config = dict(
    num_attention_heads=7,
    qk_norm=False,
    bias='all',
    parallel_block=False,
)
MLP neurons of a small language model. Each row is named by its layer, matrix (up: input weights) and neuron, and shows model dimensions 0-191. Each number is 128 + 24 x the weight over its row's rms, rounded and kept within 0 to 255. Numbers have three digits each.
A block is one neuron, or neurons of one layer that tend to fire together. After each block is what it responds to, as a language model described it from the Wikipedia text at the highest values.

L6.up759:097091105156165119118152100134164151114125126145158114141088142129119118130148134131119086155122146126121133130110108166120128147141032104118139142150149138154162104126102143107109132134139159106141152107142137131084188132139099138156148124163149131169106076139106121097167164115181120141139117133073161119124149128130120135119113142121171078116122127100115150080123100147100138122130099148134139100105095119129165141122138122133158100125111128139120158097111106082087114106117127140142120150099201145166139162136237119073121143146096143134171100141125158197129154097141126108
L6.up1388:136124126150140177124104105072138137108152130122102142117117181119109142132132133132141120143138148157114144110154115137153102107141152158059120144130140123122112139137131110094149139148155166102167056087193141108158096096111106132167141106106140138174121157110129093112157134149090103160166123118113124173136132128151165148174129156146115152105109114145185148090124147127136091148103123150135139144102121154088126132101134120161147094084061175124135123145140125113109126121099137154110182146146126171124118132129131069148109093152100108136176205120146129136092106186117129105
L6.up2043:107144134134114115126143093131156094138114139109141155134137137134119170136137114118093123187108132109157133142131129149119138132128091147156097155116141122128114135085135103094102132127144129172110081076118126126122094118150161131087143167159119134147136068135129117117148116086105086145164106110122143101087171151087147132155162123146115139106108146125158107094142124124158129105116133128152085134145102125089128130127154112128108100102134107118118144180114129111138136111132135144117143117101122122115146123147118147076114141080115135130108139122099102102139120138140110124
L6.up2295:112129105146164091101153123121079129119145102148114157148121137123111153182148136165141122139129154142100148166157153135129117107120104131157154154160105144132149116085139255105125114151116113105128139146140171135151152109126130178104134165147147131124150141160120118173162114118140187143081113164131142142124148169134170167122130083122119129090128129144110131101130106107126106110142129142138070119133147154156127098164158158142146147109146143125141109104109120147140152122153130133142117168129128184158133149096126126124115155081150109118137129096143140133081147138140121113
Description: Mainly the word pieces "all" and "ill" inside longer words (Stallone, distillation, Tillsonburg, fulfill), plus the first name John and pipes that open table rows.

L12.up60:116140119150117122081135136092118090138116122118110136118115146156144125136143119117093151173106132136169083143119160122121093110130090133096136135183112130136135127093075135137126154141153120101139129120128103145090151095127177123201137117182099124143130154160173095157135136159130125130142090148116113142127155177135127137124122106144088141169132156104126108135129123132087142169128138131149107130176118142152148147127092154124133166156105119146130124116162101084091107115120111140143152127152086137147165098125096106122145133155118111151126142142122174130079143130202169131
L12.up804:143131152119189089077128140147144133163133165174140102145129110139102159109134173126110132138091109155122125138120140147183119146179129112122155158135121085106131127136129113125161125121114141134123119099084140154149132126089125123141160144120126138128155100116124137146139121123141165129116107152122146097147141135122110158161139107080143112098126123120143131089071156137147130135129118151110137114159115097128091150134061143118155118134193158127167115084120148120144089134104155174157133115148127103121148116111148115116162132144120132113095118118126141085140122146157147119
L12.up874:114137147143163179113112152131157114122093128112122149102120103188083134139137141075078134131116132117130123155123149138146127122141122159133112140119136163142121135089161122129116107169099136135150112119097125192130079109142157134112158153091118147122149157145138117151096160146126124122107125097129171069124148114105154103135124161123105156177145148149154119111109143109075148078078137118137124112103123145151135155129106156119119141081138097146094125099126142096169137152091133146134152109111119124114043115097141159161161142142083119134166117118138148119106131130176117117
L12.up1153:122070130151165146092085102151108086154100113105142121168110129147119145137080137121120092161079175088138107144142173132138103108096162111174141122144089135139169120173103109121101106156123148117149122109134148139086162143121125118112160125167164138144108123134090134109106145146142078165089149121107140104145151134132154113111141125141140128165112138091149154077136137129090123099106122106131119102118131098133149135144123144157132130126088138144121103102149116141120142131090110151139102156147126108113126084099091146125157078142122136126174105126097133108138089124106134102
L12.up1676:134114111137140130117099134131089147138093137132140106099094127163112143093134091135105154098128136156073102128151081123131094140090105119135128132135134128176097114120150141140149191134128123154115126122102188076051123173099106103165107126130132158173136135132169163102099092114111137106165141165176136092128139128118144114159117132138144169107114114140122140157135130113125102121153129114117117158131123152137156178119136157087111136102149094120101143151124115108117143113107098071130118087106188169142053139127112143111103068152132162171129152130100143115127114107100110153
L12.up1739:128139137133171163148128132092127152152132144125092079102129138138120103101161158125112152163080087144127133104151119078182120136135098146157148125116086134137123091134118126132158077113092157114106104144095138115142105143135116124142109182127140109130149101120128111100120117131138147085129137124110117140121117130158125131145122146159113123122093139131123152137109163110132097161150151095124142086108140103162135146107081129105119140119132143104131141113144122149085109104125185096157149148123133134121093126130153132139109120143097098131130138116076129127109094103139188142
L12.up1870:131118114140198112141141184132155145135114125094108121086113093177141162151157113121104154126140129151146120152150121145141120104103132125194122134159096129105161170098161092112177122059106112096108071141126114142118120183157179123153163131126127150156119144111128124145133135122141110115147106116099098121087106159117081087153112130107125115108139147133169189102074161140164111150147140173147120147162122182124112110119123121094129149135107101199104127140103125105096107135129191115128108162095121123140148180101108104165179119154161128158122116109091152117133117077112188122
L12.up1879:139109139164204189087132123095167125104118180102111165173144100147136125169134091147125075110100141175146104124089133137145119086137125120145115135128131133145176105115179142143148148107125138124114096101135161122143130122185161113105160143140110139133191126124110134128115097127086140137155132110120125137108158100150121141109125119096137122138117104127118155093131123101145088147174130121125132126110147114188182085116164130123132151132141141169128113128137144063096127115143137085125162125129120119118155183122132142131077124155120096139139172125111069117135130140152135106
Description: Given names, middle initials, and opening pieces of a person's full name before the surname, mostly in tables, cast lists, and rosters (e.g. Robert W., Steve, Kevin Wh).

L12.up9:132156073166152128123156176145099111138163113128141119134107133112106128140108137170136117156164146129117131114128159114151167118095084141135137135158092111164117147162142134135135119110108098084126141144128071144147121105111127074087113175114144107108141119137117153087120123107155133104145123126117113058111141064134130093122093116161127132113142156113099118097085124120142124148086134097140079115134115131131112097134120154148126137134108120103118111152165101140148116109149105122090141124151103129203152120117139164196168104136089122105116134149131113140134179112107136145
L12.up330:115120151127083164125180117137123149114115117152109138086134115098137127144077147112137120099143108153102125133145183123126102155180131157142136113118131099165148177131116119127094123116119112171114154162085108152109107126121107128146129153127125102112125135144170134100159181124125123134103138135105165138139096131127150130098117122108168072111128094095128129096106178106133115134131113108103130169136105149142098153173123088114070140116134106132120143109147141101157070143153102121165132133105148111130193160115127146138099139144153205132092123116116150138106050105118136155
L12.up681:134105127120111153160153130146104131112102083128120115113090167119142076134128113139156106120111149165131144119103172099170114165171099145164150116108119120126115133152126153125142127165102090122134105092141084128101126119129114150158136117137146096149104150145157129097122159104108140105112153158141149083118143112150159118125106161099174119127102169081115106143118130126120180125098080114129129139144107153120103126121119120144149122107088100127143101128121147101155104100146086104144154137114075120092108124087196135130123107162144168112121147113091115144085159129094128125
L12.up698:129153106134155161122143164148172164138120103133137118120118093117134106099120112142145138172146133191129141145149154070158131193118136105184091132096105144141111116149078135119101137130127139099132143169159148191143096132134124136137111134123121128112127102098120164139106170136079100096165160137129160118148088136146079125127150150162136092088108080095124143117151165115145117126116144149124151117113076121153128153134129109119186112113168110146139109118129109141126102162156110122169125160107144130115142140131153121127118138131097172141145130129153156123140094090131125102
L12.up830:124113132120125104138126105143144141104144120130137144101142126138132140104099129138148168160167129119188103103157129133111104144162144112125114132077120133162157151155121127126101136139113154098145127201152099122081082096097130103091118121102107127139103060127171145166124143151160180100125159143121111114116111132116120086146131124115125124160116125107120144135077112142153138117124147124133135116114145120149117159102113136098126078157130101150122095125141140101115122125103168111136121123160112129129107104122127098117152124164134093164119095132123180109138098129115128141
L12.up908:112133152102096104112156125131130101118126136113110102064181118086156141136143137121152111131182123169111192144126125137095105107157140123104097142090213102155129177136160135114144138150172132130128154147114106093131123138114116138115165116124154115125103134164111148066137159162135167120106159153192148164101062106133106083089109157155162130134122156135135108141138112099124143140114077070137109135155131146135105148139130141165095077110120138110153133126125114147098122123162094137136106121136151106151148087098138151133176108109102151128144160137136154127134123145081069136
L12.up1621:139121124106128172118134112163098145125150146128146135138131149112106097135104154118163141139079105170126140155118132159132129095155096181098120158123117124083138114121144119127079189096133167162157148133079125163139087137122123100143119092151133119114113107150141124139105108134115147142098171122127135096114136136119118100105147134112126130144141169150123148165149175156133094140090148148137134091186145120125119148090138109128116123158107142138089130126132110193114079135115107126130119116113101114166105111173121097179169136143110166151210129112089171131101125128107132154
L12.up2191:131149118140109140160116150161089152114155111163121097181090111130124126119091117128148128121127146135139120127110149134125152145074129088096135133110162104117160157133104076103127111137147111144182099139131155138102125112138149092101101124143119177147112164104114158149172152095178119101150139115140094125120156140132141112128127143179126106076134172145106108117138151110138140148148118127130132159137127141148143091148084139139152158121105106113142138131137114103104132131137069086105134085146138118136128115123136118160119074141166124159121125140115106128102144076128097116
Description: Word pieces inside foreign personal names and transliterations, often in tables, e.g. Chinese names like Mao and Xiaoxia, plus Jari, Matthieu, Hugo.

L6.up579:166137119135152151117091120076153144093098141138121082097107152122116120085113097109158111123118133136163135135174104119162115088110154163067121143099153173137137128133152144138161187121135130200153108105107132085162073114149142139095164159114168083140115119143112189136117160152110109114114148108142091106146148149164152140129163163117139094137119131130149090146171120161123119129138088080153142115111139106137112128097147132130106121148124150137169108137143109116092154116134143121151100150139105146187142144078138131117101132153155090119139112136143176136079152091097149147
L6.up638:152105117133177149096103107148146162120129132078131150117097126091145129140093125146157171140127130148130131094164113140135112139136129150126114161122093124097116178174100142101154151128149156158163107089111115101136146118117119105111130128105093112149137148100143149102084154108115140131121144079162132115159110130137093105095158114147154091132141160124108123140115117106144127104121120117131149131109145089150114123131151098119139122109100147111100107129119136099109120116129126133109108110164149136157109150080147136133117125149168096083129075114181149122121130099104126130
L6.up1012:152138084151164129145139131123134129099105146149089113148140115125126135134128126135182203105130117122108130131126122114171105172166204115108164139134146137107114152132155153122127141101130120124121151126132139125128129142117122088107186117141124072139138104166094165138097136125154124122135111082156174137092109132093102134156119149113138109101078139117133136131181143096109193139105079130112170140077196114127094133119122125114167119123127102097116100111148088178084123126119172112084137102152153098169136142090124115102138152125142109140139153129106132124099133157129130145
L6.up1640:162108091129094152145103137163062150079138120141094139103112100118145138075131107137132123131133143185155151127101120117140128125192156161102149131102140099124146121137113146121127113135114079111147021125123126090102145137132149134146181115085101120190090124104147158113149146136111115096095179112155095089120199139165128159108152120139136119124160140102110146157161108130150134128162119105149128090162124161162106126128088130125124142134124118166091103117134132123111139119131085152165092138175161159150127162111116102121143136154194071117092163113122167112102132114089160123
Description: Word pieces in the middle of personal names, mostly Chinese, Korean, Japanese or Arabic, in roster tables and lists, e.g. Xiaoping, Shimizu, Jaehwan, or an initial's period.

L3.up1434:124113105105085151144142129103166147125131132143132130154135147135146118096154130116144135128145100083087081122137142146183138124143132133117123117124134117132135177153137120133117105132109135145162100124136166142147127132134162109158118141156116164170163163141145159142117129132124126145130094173090160132105101099123135148148123125157118130055141101096142139114119140099147121139119156098123153163140116092154150136096092132189150171135112121138121114146129118088132134154131120154136139079126127158161099123147161170164145167116131117139140164118121146095137137165105129164
L3.up1536:198123147118142134114126098121124127122199113118100131136072111136141125111100155136109136131131111108054140139126193098134121134137162172161127171135139091103132145134148138128104151158148132111152140136126078098131130163147153129127136094133106123139117084149128132109123112134123095116151160137126153177137117093117124153140113157163133122111141109138124095126102078153162119111107156163099130118119112170175145122139147164151138102122139115135117138072153140100138137129183130081156104083132136137113098111178132157121141136133122129143132153133130141140093120185095150115
Description: Final word pieces ending in a vowel that complete multi-token non-English names and terms, such as Aw-ami, Kon-ami, Helsink-i, Ham-za, Ahdut HaAv-oda, mostly in lists or tables.

L3.up534:126145127175154152142130137110149148150167152112139103146162083088141110164140155124151103136152115130180080126139164117107178083133111101116126120145126093149144140173073145107149145119129131106123116156130092128105134155138143137158099165126086111172121133111122096143127100134143125104104113116152136115112131135099114169132178128123152098127149163112105109095131110134139155162190191104111095140098145111135126096143092155139137119115166153114134136130146141131154098127161125121131116124145141152169117132130125140126164129114154120113117115141093175109133173085172159128
L3.up1225:146106110201118112095093138118131163111150126099153127098162081135104139172175145137152132133126148146152132115103113154118138131103118103092129139190132118130167108139123113103142131140107147127140112092146142131142154115107155133109144114152125129152168132095112116104148073116116170091100088103129112105137137116129157142145155103101141129141159113102119138086138121157114116141156154147116127113159088116104155163123121175165130160124112066137132106134155155105091131123127142117131164123132146161164103131101125087128125089078118101122126078122080157130146151089119144095
Description: First token of a person's name, usually a given name, in cast lists, tables, credits and prose, e.g. Stuart, George, Nick, plus subject pronouns he/she.